config.toml
n_head = 7
n_kv_head = 1
norm = "layernorm"
tie_embeddings = true
init_std_up = 0.0259
optimizer = "muon_variant"
lr = 0.00277
final_lr_fraction = 0.1
dataset = "wikipedia_en"
MLP neurons of a small language model. Each row is named by its layer, matrix (gate and up: input weights) and neuron, and shows model dimensions 96-191. Each number is 128 + 32 x the weight over its row's rms, rounded and kept within 0 to 255. A neuron's up and down rows have the sign that makes its largest values positive.
After each neuron's rows, "fires on" lists the tokens most often at its 100 highest values on Wikipedia text that the model never trained on; "fires in" lists the words (lower case) most often at its 100 highest values on Wikipedia text that the model never trained on.

L6.gate170 [144 138 141 145 204 181 207 129 110 108 157  72 135 130 159 117 127 113  89 159 153 117 174 187 115 190 131  87 173  75 150 111 114  82  61  66 130  92 151 119 161 116 172 123  45 111  94 161 126 168 155 153 163 135 127 126 109 134 157 141  68 108  50 121 115 129 136 123 163  98 126 139 176 139 137 157 125 143 202 102 121  79 157 150 156 144 158 125  64 137 177 140 146  90 105  99]
L6.up170 [192 148 127  78 161 116  60  91 167 195 161 127 183 148 125 105 163 111 105 210 109  88 138 139 136  90 114  60 182  96 151 114 107  80 107 145 101 126 139 174 112 112 152 141 128 171 145  80 201 107 108 183 140 162 107 110 137 116  93 132 111 133 159 149 157 125 125  74 128 129  85 165 142 169 127 135 177 155 204 122  95 143 132  95  96 136 135 150 148 150  80  68  74 151 119 127]
fires on: " World", " States", " world", "ab", "ic"
fires in: "world", "states", "dhabi"

L9.gate615 [154  84 118 134  78 115 118 137 122  46 132  70 164 124 108 124 155 146 153 164 196 145 143 141 130  80 151 101 136 170  91 127 119 175  81 132 217 141 144 112 122 100 139 110  86 180  93 104 115 137 200 136  82 172 123 128 124 149 165 123 130 161 136 103 160  76 154 137 124 173 113 160 103 120 146 126  35 136 102 178 173  90  70 114 143  93 152  68 136 112 149  63  89 154  95 126]
L9.up615 [128 127  76 146 131  89 181  65  68 137 111 105 141  77 125 123  49 153 125 100 100 114  99 140  70  94 123 143 154 174 142 144  85  85  88  81 179 105 109 172  71  80 116  88 153 180 156 150 108  52 121 126 160 123 154 126 126 138 130 132 114 155 131 164 116 180 156 150 145  98 174 100 137 112 144 113 115 140 102 111 112  79 142 120 170  91 156  98 154 101 156 110 130 111  89 193]
fires on: " to", " in", " of", "ed", " on"
fires in: "to", "in", "of"

L9.gate381 [ 57 130  62 111 114 124 135 138 137 145 107 167 125 203 136 143 164 104 167 103  78 136 125  64 170 150 140  69 104 111 110 149  93 151 122  85 122 170 159 164 148 121 168 178 112 170 174 130  99 106 122 147 135 160 136 182 117 162 101 113 115 162  96 145 143 129  79 112 143 149  99 141 144 109 131 115 166 161 115 148  69 112 108 139 162 113 113 201  61 141 156 159 173 145  88 164]
L9.up381 [110 192 189  71 121 111  85 174 127 114 143 108 146 109 129 116 116 139 103 105 106 103  93 122 104 125 126 158 112 156  87  69 103 123 157 114  94 127  74 149 173 106 133 146 111 175 151 136 133  99  88 149 116 155 108 230 178 147 130 203  70 158 131 130 117 112 111 156 159 103 147 107 118 122 106  73 173 189 127 129 103 105 119 185 152 152 107 130 106 124 162 112 150 120 149 168]
fires on: " only", " to", " from", " least", " even", " just"
fires in: "only", "to", "from", "least", "even", "just"

L10.gate1162 [181 108 149 166 134 155 116 167 100 188  92  77 168 151 137 128 139 119 133 126 141 149  81 181 126 157  84 159 157  88 138 149  76 122 162 153 147 140 110 105  89 127  95  97 100  85 154 149 112  88 143 111 151 166 198 136 156 105 152  96  58 165 141  78 189 147 166 171 125 130  98 153  51  80 173  70 172 152 168 112 123 135  69 124 114 166 135 164 145 131 140 156 137 104 105  93]
L10.up1162 [ 76 126 107  87 144 143 137 136 115 121 151  70 168 157 110 114 135 136 108 130  87 138  97 120 170 147  94 138 148  72  78 118 163 123 207 131 117 129 150 143 109 132 106 128  98 129 146 139 106 105 127 155  78 143 131 121 144 136  88 162 102 108 120  98  96  71 121 133  80 142  76 105 134 129 139  90 144 112 165 110  76 152  84 105 145 152 151  53 170 146 177 102 125 165 144 149]
fires on: " was", " been", " were", " being", " finished", " be"
fires in: "was", "been", "were", "being", "finished", "be"

L6.gate836 [149 110 127 129  97 151 152 101 151 155 181 108 102 107 107 177 161 119 110 128 163 101  90 148 105 127 145 143 199  84 118 131 134  97  83  82 177  90  98 146 120  81 118 129  54 103 194 162 179  77 169 112 149 153 159 117 127  56  76 140 165 100  99 104 138 117 135 140 123 143 122  86 116 142  96 152 151 104  90 114 151 109 116 123  88 125 125  99 132 131  87 120 143 144 151 163]
L6.up836 [142 121 146 110 177 163 173 148 133 105  88 207  96 107  87 138  65 170 113 114 128 217 113 114 148 126 153 133 117 125 158 123  99 124 134 114 121 101  87  35 154 100 125 104 140 111 155 150 163 150 155 158 102 149 104 126 106 114  70 133 149 127 145 160 105 105 115 171 143  88 200 172 183 120 131  74 132 110 152 143 117 150 114  97 116 124 109 117 132  99 139 170  82  84 169 194]
fires on: " on", " On", "On", " in", " of"
fires in: "on", "in", "of"

L10.gate416 [ 86 141 135 168  97 176 162 156 128 132 106 116 135 122 118 120 133 133 109 122 100 119 155 129 151 134 131 136 169 165 123 103  62 113 164 177 119 149 145 175 132 137  95 152 170 148 120 126 105 165 161 186 183 139 135 173 128 117 114 150  90 112  92 161 116  92  98 158  80  89 132  94 120  85 137 135 125 117 155  89 153  76 111 154 102 128 140 159 189 180 137 147 120 107 127 181]
L10.up416 [112 122 117 151  85 113  85  63 130 176 100 128  95 148 116 100 147 146 121 115  89 170 169 127 171 106 152 117  87  94 104 142 150 114 103 144 119 130  96 133  87  64 196  34 112 140 105 114 147 108  97 146 147 147 120 163 104 117  85  75 156 100 163 174 162 140 149 132 122 143 107 121 142  83  99 162 162  88 147  96 164  68 130 225  91 138 178  88 135 115  65 149 127 123 116 135]
fires on: " more", " most", " very", " and", "ly", "ively"
fires in: "more", "most", "very", "and", "relatively"

L12.gate559 [167 112  95  94 185  98 108 172 121 126 113 173 123 111 171  54 135  96  99 136 143 107  99 147 123 130 169 110 156 147 150  81 124 109  93 121 151 139 148 144 146  85 188 113 170 155 109 113 120 169 103 158 143  81 189 165 101 157 143 105  75 130 116 114 127 150 114 148 105  99 117 142 100  96 134  91 146 159 112 134  83 147 124 119 140 105 143 113 142 146 129  91 144 182 153 182]
L12.up559 [143 115  94 112 177 162  89 111 144 149 129 141 101 178 121 111  97 145 136  50 126  91 129 104 148 142 149 141 130 169 138  97 171 185  72 180 147 138  52 120 164 168 144 159 142  67 133 125  53  93 121 107 129  96 105 141 185  92 118 118  95 201 107 114 146 117 126 211 103 160 114 112 110 119 129 139 183 151 188 119  80 142 177 153 138  84 132 152 162 143 113 101 147 178  93  67]
fires on: " was", " is", " were", " not", " be", " been"
fires in: "was", "is", "were", "not", "be", "been"

L2.gate241 [155 145  65 161 122  99 117 137 140  85  88  64 153  74 166 124 144 121 161  98 179 114  97 195 103 181 165 125 148  93 107 211 147  97  88 197  65 143 121 122 126  78 132 121 117  94 124 125 179 117  84 103  78  82 124 118  99  98 113  99 155 117  93  83  57 129 172 105 118 200  86 115 158 100 127 137 170  86 110 143 129 102 100 184 100  84  94  80 119 177 122 125 145 120 144 141]
L2.up241 [ 43 144 124 114 169 148 118 122 185  90 194  99 127 137 142 106 151 165 191 170 123  96 158 123 149 174 170 109  85  54 109 115  93 109 133 106  75 119 212 112 100 137 126 117 127 131  97 120 158 147 136 152 126 100 140 125 121 126 164 116 123 142 135 118 129 140 167 121 133 155 130 113 206 133 118  85 137 144 117 139 111 164 108 115 117 120 128 125 179 125 141 126 115  46 147 116]
fires on: " from", " for", "rial", "is", "ey", " Kel"
fires in: "from", "for", "industrial"

L6.gate760 [146 143 175 184  80 146  57 136 110 162  96 111 147 106  81 106 133 223  95 118 166 133 100 178 127 119 177 146 146 139  76 193 165 126  63 105  73 131 108 164 109 110 187 157 112 149 126  53 139 108  74 121 108 127  74 130  93 113 123 114  57 197 122 124  79 128 137 144 161 157 136 117 148 120 163 122 204  96 172  96 102 147 133 165 111 102 155 111  93 113  99  81 166 168 152 173]
L6.up760 [168 127 144 118 118 124 137 174 155 110  69 198 104  82 157 116 124 183  87 132  67 140 131 170 112  95 122 179 180 119 169  90 123 140  83 169  72 131 146  97 127 111 143 114 127 107 130 127 138 117 145 172 148 145 192 151 138 135 101 132 110 161 187 100 143 138 115 132 121  75 111 124  92 120 152 175 124  43 125 170 130 116  92 169 167 154  92  80 119 129 151 116 187 119 144 101]
fires on: " as", " became", " becoming", " become"
fires in: "as", "became", "becoming", "become"

L2.gate420 [110 141  97 166 135 142 187 143 143 118 111 131 150 126 130 144 120  51 117 131  94 119 206 117 147 106 112 101 153 148 154 131 133 114 153 157 143  67 126 141 112 174 167 160 107 120  97 204 141 171  99 159 157 169 145  54 111 122 142 105  77 183 143  58  93 170 120 109 116 123 139 178 145  75 153 136 130 138 144 134 100 139 148 136 134 129 129 121 136 110 158 176  86 178 204 133]
L2.up420 [155  77 144 116  80 154 147 106 116  97 193  73 133 119 129 105  89  62  66 173 108 117 142 163 189 134 118 133  31 156 152 141  90 117 165  85  83 104 108 141 167 135 120 169 125  18 142 117  93 140 115 154 154 107  88 136  86 156  87 104  58 124  85 179 106  95 109 158  76 160 132 128 142  36 118 175 121 155  72  62 131 117 155 106 160 132  86 176  90 118 145 140 134 215 199 109]
fires on: " and", " to", " or"
fires in: "and", "to", "or"

L2.gate72 [135 151  97 149 141  96 118 135 120 144 159 136 194 126  92 127 168 154 126 125 107 122 145  69 122 148 118  75  74 123 150 103 114 155 124 166 183 130 146 190 138  79 115 145 136  92  91 122 101 132 166 158 163  88 146 153 143  58  95 136 134 150 108 140 182 151 122 177  92 107 160 123  99 135 107 167 140 179 103 160 106 132 103  86  77 134  89 152 150 141  97 137 159 146 150  84]
L2.up72 [164  58  98 155 146 162 103 132 128 135 145 143 148 169 112  56  82  83 116 152 123 193 146 139 107 123 152 111 120 162 183  87 129 150 156  79 128 162  78 162  81  77 128 177  85 126 132 117 125  83 142 165  72 126 137 147 158 115  97 107 142 152  74 145 153 130 169 156  96 158 166 119 179 197 128 172 112 132 162 120 119 148  94 104 180 133 168 184 110 127 119 132  99 148  94 145]
fires on: " have", " with", " contains", " features", "us", " has"
fires in: "have", "with", "contains", "features", "has", "of"

L9.gate710 [107 145 145 112 117 108 136 207 125 173 108  84  85 156 126 153 124 162 106  67 142 154 101 133 158 146 108  99 172 142 139 100 169 163 178 172 140  86 166 173 162 161 129 164 131 147  95 149 119  86 133  92 209 123 110 127 107 135 144 120 130  81 132 144  76 168 151 118  83 105 133 147 147 166 142  55 162 112 138 137 128  90 122 157 143  97  76 145 125  80 137 135 137 103 147 109]
L9.up710 [132  90 112 113 190 159 115 127  71 104  75 160 155 114 118 128 125 131  74  91 133 135 128 128 189 143 166 142  83 154 154 153  63 119  99 153 112 164 136 102 150 151  93 102 155 153 143  78 106  81 131  84  63 107 107 126 111 128 119 146 109 184 119 123 155 188 138 132 170 130 108 117 157 112 104 139 108 108  95  63  98  65  90 129 139 150 146  85  62 156 159 154 178 154  87 150]
fires on: " as", " and", " or", " became", " be", "s,"
fires in: "and", "as", "or", "became", "be"

L10.gate1208 [144 106 122 130 192 169  89 142 160 186 128 117 161 139  93 116 177 127  98 126 158  65 115  75  71 172 122 159  96 117 104 112  76  91 162 137 174 145 149  74 125 140 157 156 182 155 132 135  92  42 123 133 184 112 158 157 138 112 155 154  99 153 116 101 109 144 125 148 145 106 143 150 133 147 166 156 125 151 160 126 124 117 156 163 167 100 160 181 102 147 113  62 101 160 134  39]
L10.up1208 [146 170 109  91 112 117  71 160 129 157 141 130 154 179 147 119 122 135 132 161 131 148  74 111 162 175 113 128 186  91 156 146 127 105  98 185 147 108  64 127 177 158  52  78 155 181  51 115 104 106 153  99 113 142 141 191 103  93  94 100 104 151 132 168 124  61 139 134  79  97  91 167 148 136  80 149 104 145 112 132 134 123 115  92 131 108 165  95 106 121 168 116 199 105  99 166]
fires on: " was", " were", " is", " are", "ly", " been"
fires in: "was", "were", "is", "are", "been", "newly"

L2.gate798 [140 110 119 144 116 115 188 127 110 123 118 115 100  75 144 143 155 174 127 152 120  40 139 108 127  99 108 130 137 159 128 137 122 125 134  76 117 132 103 140 109 138 130 140 133  92 144 175 203 136 101 165 131 106 159 123  76 153 164 140 107 163 121 121 116 129 132 119 153  95 151 198  77  96  69 152  99 158 105 131  89  94  85 103  53 135 165  89 101 146 149 121 114  83 152 120]
L2.up798 [ 99  37  66 153 143  80 160  84 113 136 149 110 129 125 128 158  71 155 181 125 114 136 130 133 125 118 158  86 113 103 132 140 113  97 110  71 105 141  82 175 163 170  81 163 135  71 109 130 140 122  82 112 143 141 116 128 127 101 195  98 126 158 143 149 140 112 176 100 135 124 132 107  97 124  92 148 109 105 138 119 139 114 132 107 161 152 168 174 109  78 171 173 175 107  97 153]
fires on: " Gold", "old", " gold", " Silver", "un"
fires in: "gold", "silver", "bronze", "run", "roll"

L6.gate435 [132 158 163 140  87 167 139 119 156  90 137 107 106  88 157 112 174 142 130 114 166 170 129 171 108  85 146 140 176 130 134 150 150  91 113 128  93 110 167  71 137 133 135  95  67 112 146  83 112 173 117 187 165 153  96 126 124 112 127 189 102 142 112 101 163 120 129 151 126 131 150 179 163 135 123  85 189 123  62 151 180 123 118  87 139 126 170  85 124 137 138 145 128 116 118 171]
L6.up435 [128  99 178 162 208  90  74 100  57 146 108 103 138 165 128  64 169 117 112  75 135 101 154  80 150 124 163 136  85 109 110 126  96 205 167 107  67 157 138 100  90  52  88 127 153 136 112 120 106 173 124  72 119  86 126 123 142 136 167  73 154 114 151 128 132 123 146 156  97  40 136 121 161  92 101 145 109 144 114 101 117 140 104 127 131  83 108 154 147 126 182 113  76 148 176 132]
fires on: " with", " received", "ing", "s"
fires in: "with", "received", "has"

L9.gate222 [ 88 154  99 134 139 135 137 103 150 135 105 132 169 102  98  51 192 149 102 134 162 113 182 139 107 110 177 119 131 117 116 131 115 116 147 115  89 193 114  81 183 149 147  61 121 133 148 161 108  55 126 112 220  83 155  67 146 100 141 100 125  92 103 114 135 113 145 101 128 112 109  68 100 152 125 117 132 123 127 149  92  98 146  26  84 137 106 168 104 130 119  91 142 124 119 109]
L9.up222 [117 158 158 117  85 146 141 159  82  92  51 123 114 107 133 157 103 119 109 121 103 172 147 126 144  84 179 207 141 145  87 143 124 119 122 111  91 207 136 111 133  64 150  46 121 118 104 151 180 114  98 161 169 103 157 111 161 123 123 102 123 110 125 169 138 133  85 102 164 111 146 146 114  80  80  67 113 102 176  75 191 170 144 108 127 144 150 183 185 102 149 127 190 105 149 138]
fires on: " to", " of", " started", " began", " continued", " been"
fires in: "to", "started", "of", "began", "continued", "been"

L9.gate887 [125 109 116 112 141 128 101 157 107 190 150  57 139 107 120  93 154 138 127 158 167 173 115 156 109 140 118  88 139  57 103 195  80 108  50 119 123 135 148  93 123 181 104 153  70 150 120 156 109  85 144 177 119 169 124 133 167  99 130 140 184 108 158  88 110 162 124 168 124 146 138  44 170 162 153  76 184 119 108 130  99 162 134  74 145  53 155 154 134  97 104 127 134 118 156 116]
L9.up887 [130  78 137  82 157 135 127 114 119  93 204 153 123 108  46 130 212 147 145 113 157 197 124 137 121 124  75 129 142 137 125 144 162 145 118 148 115 163 199  92 181 139  94 157  65  89 143 168 176 117  96 203 118 129 161 105 106 158 165 161  89 115 107  72 115 112 161 127  78 118 133 150  93 143 149 140  83 124 139 107 115  80 102 105 133  87 163  64 191  90 122 124  72 172 135 172]
fires on: " on", " On"
fires in: "on"

L2.gate658 [ 81 149 104 109 104 164  63 129 103 159 180 109 178 119 141 106 147 135 142 156 154 154 107 178 142 115 128 163 147 153 127  83 108 146 124 182 101 138 140  78  93  79 117 115 123 181 103  60 122 162 146  99  96 122 105 122 123 164 154 137 113 154 115 154 115 149 127  89  97 133 124 141 163 130 113 109 114 156 105 139  86  99 160  50 104 131 164 135 113 158 135  64  50  60 178  93]
L2.up658 [ 80 114  74 153 140 128 158  96 105 117 101 145 117 133 181  97 137 188 214 119 151  97  63 103  98 133 151 169 123  87 106  62  72 159 120 181 108 144 162 158 131  93 134 227 134 117 114 151  96  85 150  85 159 126 117 145 130 130  82  93  76 115 113 155 117 159 136 163 164 164 132 100 124  46 148 145 120 127 161 125 152 108 197  94  82  89 139  48 140 165 132 173 124 172  96  98]
fires on: " Minister", " on", " in", " Hot", " On"
fires in: "on", "minister", "in", "held", "hot"

L4.gate132 [123 122 178 138 164 152 138  96 153 128 162 134 135 131 166 163  65 128 108 159  88 132 150 129 133 116  88 124 132 120  58  99 223 150 166 124 151 129 117 180  98 136 151 141  73  99 108 164 114 153  59 102 110 104 104 149 152 109 176 109 150 181 119 110 134 122 103 169  67  69 110 183 150 113 107 107  81  92  69 126 117 165  95 109 201 180 115 166 133 162 178 119  93 168 123  90]
L4.up132 [164 122 155 166 139 150 149 134 107 160 125  78 190 125 188 121 112 111 141 157 127 133  98 133 125 108 118 146 129 158 120  93 171  96  81 139 150 167 126 134  70 165  93 169 117 112 102 182 160  87 122 102 100 204 117 110  99 119 114 168 138 122 114 150 152 144  95 152  63 134 158  45 128  73 112 116 130 105 130 140  95 148 132 107 209 196 143 119 136 152 145 105 121 148  55 114]
fires on: " town", " post", "board", " country", "ord"
fires in: "town", "country", "post", "keyboard", "united"

L12.gate514 [130 130 106 122 177 111 140 116 123 103  96 138  95 129 147 125 125  84  72 115 128 155 129 127  95 142 139  64 135 113 136 121 107 116 124  82  98 167 165 126 146 136 109 167 121 106 219 136 115 113 144  66 157  97  97 132 144  49  86  85 179 110 147 185 156 138 135 155 107 118 122 163 127  65 148 114  75 199 180 174 154 125 167 104 125 122 145 188 145 120 132 150 136 138 158 176]
L12.up514 [101 118 113 165 131 120 160 164 103 116  43  59 142  75 125 119 152 195 139 105 186 144 163 141 188 102 116 133 108 129 107  75 108 117 133 172 149 104 217  91 152 125 127  91 122 112  99  97 151 172 150  94  89 138 111 139 138 157 118 122 142 185 175 143 120  96  99 181 128 149 144 183  93 135 110 156 170  96 184 110 174 141 147 105 128  84 157  88  56 144 152 183 156 130 121 118]
fires on: " was", " been", " became"
fires in: "was", "been", "became"

L6.gate696 [125 156 178 110 182 118 114 105 165  80 136  75 146  54  94 114 103  88 146 157 146 119 150 183 136 132 127 120 103 157  77 168 181 112 140 177 100 143 113 170  87 182 137 106 158 142 156 155 146 188 134 113  80 107 197 175 133 119 161 100 165 106  92 113  84 137 138 149 114 114 125 135  99 111 113 114 102 158  99 137  94 159  96 162 115 151  89 122 145 103 170 198 100 137 147  91]
L6.up696 [155 128 154 110 128 125 153  89 140 154 116  98 151 149 152  90 148 106 164 110 127 145 141 173 163 118  92  86 120 133 162 205 186  76 156 166  70 106 109 119 125 143 196 124 122 129 127 140  80 136  72  66 134 112 171 151 120 118 105  97 153 123 132 142 119 142 152 125 121 117 128 136 207  78  86 155 164 194 105  80 154  90  71 157 117 135  86 124 145 101 143 180  94 104 170  96]
fires on: " and", " or"
fires in: "and", "or"

L6.gate544 [143 139  67 116  93  99 100 124 113 193  92 196  82  62 115 106 161 127 170 104 154 155 155 169  76 129 205 121 143 119 135 160 101 126 144 157  63 153 123 125 104 118  79  72 117 180 127 135 106 195 181 117 122 149 203 139 100 143 143 128  99 167 104 118  80  87 154 153  92  72 104 123 147  80  73  87 143 114 139 115 101 155 140 190 141 137 132 105 149 145 159 156 104 105 125 195]
L6.up544 [114 165 138  52 126 144 128 143 103  88  99 148 140 129  84 134 170 125 174 152  92 135 149 210  87 102 147  92 139 148 134  83 115  85  84 153 126 129  42 199 109 114 122 112 133 122 105 138  92 155  75 198 192 122 111 173 163 143 122 198 102  87 112 132 102 141 120 165 169 166 182 113 162 123 133 144 205 143 128 121 114 168 104 105 138 123 167 135 150  94 116 151  92 143 168  34]
fires on: " is", "es", "s"
fires in: "is", "serves", "comes"

L6.gate911 [133 133 113  71  89  79  95 132 134 127 106 124 137  90  42 137  81 121 169 123 116 180 112 118 149 109 144 229 101 174  71  74  75 139 165 162 181 167 133 159 168 131  89  85 179 162 120 125 117 150  29 163 143  98 107 149 150 156  95  81 206 162 157 116 137 110 109 112 139 120 126  96 125 123 167 125 143  82 138 151 122 112 120 125 135 122 114 148  86 151 157  81 150  67 112 101]
L6.up911 [ 79 101 140  94 167 105 136 150 163 114  55 138  91 144 176  71 137  92  74  86 122 137 108  72 186  98 138 134 168 139 111 144 103 159 117 103 193 110 128 159 118 108 196 152 135 140 140  99 100  93 102 132  96  76 102 148 107  92  81 104 142 140  62 140 137 127 195  80 128 119 111  82  83 130 135 118 108  99 122  99 164 155  93 138 104 118  84 132 116 131 138 160 150 112 140 110]
fires on: " had", " would", " could", "ed", " to", "ived"
fires in: "had", "would", "could", "to", "offered"

L2.gate909 [126  86 139 130 154 130 103  89  97 122 166 115 152 111 118 111 146 176 146 127  87 124 130 174 162 158  89 126 115 127 131 172 128 109 149 136 111  92 125 139 145 138 172 142  84 101 139 111 180 141 128 144 124 143 114 151 142 174 137  80 102 134 128  82 105 128 115 122 109 115 117 150 159 146 152  80 105 107  91 114 123 116 136 114 118 108 149 119 142  86 192 203 182 113 152 179]
L2.up909 [116 135 149  91 115 155 160  40 101 191 142 148 115 135 111 127 117 150 120  81 146 116  70 131 160 151 112 133 127 118 151  89 175  92 164  90 123 101 183 124 145 161 133 130 119 113  81 149 123 230 145 103 161 126 106 130 163 195  74 202  76 121 123 144 128  89 111  97  96 154 152 160 168 105 138 122 127 163 119  68 172 112 149  95 166 165  89 116 122  88  86 110  73 148 119 204]
fires on: " won", "our", " Win", " win", " record", "oss"
fires in: "win", "won", "record", "honour", "medal", "loss"

L10.gate186 [164 191 146 116  68 110 150 173 144 172 119 112 130  94 156  72 161 130 153 145 147 195 162  86 103 114 151 122 153 123 122 117 123 132  56 160 124 175 106 163 131  97  97 182 118 189 112 157 145 131 121 119 204 144 137 154  72 128 119 114 141 152  89 171 115  78 157 152 136  84  93  88  69 137 114 136 177 139 156 138 123 140  98  78  80 177 118 114 151 137 179 157 156 168 126 105]
L10.up186 [165 135 142 153 143 165  91 122 138 236 114  88 173 121 124  85 107  69 130 121 178  87 185 119 188 140 145  40 103 123  95 125 135 171 116 144 105 148  86  95  74 126 134  46 113 166 113 174  86 180 151 147 137 123 152 185  86 145 130  87 127 136  89 155 153  96 131 101 145 129 157 128 123 112 137  77 122 106 109  77 148 157 153 108 100 193 164  91 164 138 159 147 122 168  86 108]
fires on: " with", " has", " have", "ing"
fires in: "with", "has", "have"

L10.gate277 [207 167 130  78  86  98  75  56 160 135 160 121 133 119  92 109 167 220 115 103 139 128 123 103 136 123  99 141 119 152 115  80  86 149 118 118 141 139 147 160  87 120 100 102  83 147 188 128 122 164  87 117 140 134  99 161 116 125 176  84 131 114 105 140 126 107 148 122 118  29 117 125 109  94 109 138 151 114 147  64 124 146 113 135 163  90 179 113 155 106  62 115 140 119 125  49]
L10.up277 [170 118 160   0 150  74  75  61 187  89 191  95  85 169 113 126  98 130 179 123 154 108 115 147 163  93  81 121 139  76 154 179 114 156  78  85  80 102 175  75 155 106 113 121  69 141  89 122 146  98 120 120 123  93  86 126 134 147 147 126 108 118 111 221  98 119 141 118 188 101 152 171 155 166  49 120 152  71  98 112 160  71 118  96 139  63 169  96 115 109 153 105  82 119 123 129]
fires on: " at", " on", " under", " in"
fires in: "at", "on", "in"

L4.gate455 [151 116 143 138 150 155 109  93 154 116 133  67 213  84 110 108 129 103 160 159 136 109 160  70 166 116 124  94 138 118 141 105 151 164 128 143 120 103 106 155 127 106 163 206 163 120 180  86 139 149 123 130  74 168 150  94  81 129  75 181  64  77 177 155 146 126  90 102 113 117 152 131 167 116 130  54  85  67 116 146  73 105 118 114  39 145  89  88 110 151 113 141 107 133 137 148]
L4.up455 [162 173  96 112 182  64  98 120 128 123 173  98 188 124 150  95 153 108 195 171 144 101  72  80 180 140 188 177 148 127 141 137  47 120 141 144  93  93 136 122 150 110 170 131 165 121 112 110 124 110 164  69 123 174 142 172 108 150 143 134  76 110 143 187 168  52 176 153  79 144 146  50 171  24 136  73 145 118  85 141 166  92 162 160  93 115 120 141 142 127 137 106  59 169  97 140]
fires on: " and", " with", " from", " as", " against"
fires in: "and", "with", "from", "as", "against", "of"

L6.gate620 [127 139  72 167  41 118 112  90  83 131 178  81 140 144 190 139 122 141 141 166 141 167  76 178 143 134 124 131 147 145 139 163 130 155 117 231 152 121 151 142  74 184 119 128 113 160 107 153 143 167 126  85 113 113 183  91 104 140 113  69 135 153  78  88 158 175 154 149 166 156 157 125 169 125  78 115 167  89 113 131  44 127 156 116 126 126 179 118 125 172 147 164 168 101 166 113]
L6.up620 [176 105 126 150 113 105 138 117 125 109 127 162 136 117 147 141 126  47  99 107 182 124 156 143 147  71 134 168 154  49  75 169  86 146 141 196 128 169 152  96 177 141  52 107  66 144 102  34  97 167 181 115 135 153 136 119 155 147 123 158 156 161 125 116 107 113 107  89  88  85 130  79 119 125 141  92 168 112 122 117  62 123 106 101 104 143 154 161  84 171 149 110 107 159 132 166]
fires on: " was", " became", " is", " becoming", " being"
fires in: "was", "became", "is", "becoming", "being"

L10.gate189 [109 128 147 101 142 112 168 117 114 145 115 132 128 158  95 110 114 143 157 152 107 126  92 128 136 108 104 149 164 148 148 121  93 119  63 179  72 122 118 122  78 124 126  86 145 135 138 119 135 132 128 166 169 110 112 135 140  98  54 163 180 109 147 104 152  96  95  67  75 110  92 118 139 109 109 162 145 147 114 122  99  79 129  84  50 126 112 134 174 126 170 201 137  75 135 111]
L10.up189 [121  99 103 159 169 153  75  95 102 208 152 144 146  87  71  52 152  95 147 102 117 147 139  60  98 177  83 119 135  61 104 166 101  89 153 124  85 189 148 115 125 141 127  97 184 180 102 134 172 147  72 140 131 183 154  91 114 104 136 158  94 109 104 144 138  88 156 137  98 136 115 151  69 183 104 113 196 141  50  83 162  75 100 154 113 186  96 109 137  68 128 142 128 123 146 129]
fires on: " had", " has", " have", " made", " with"
fires in: "had", "has", "have", "made"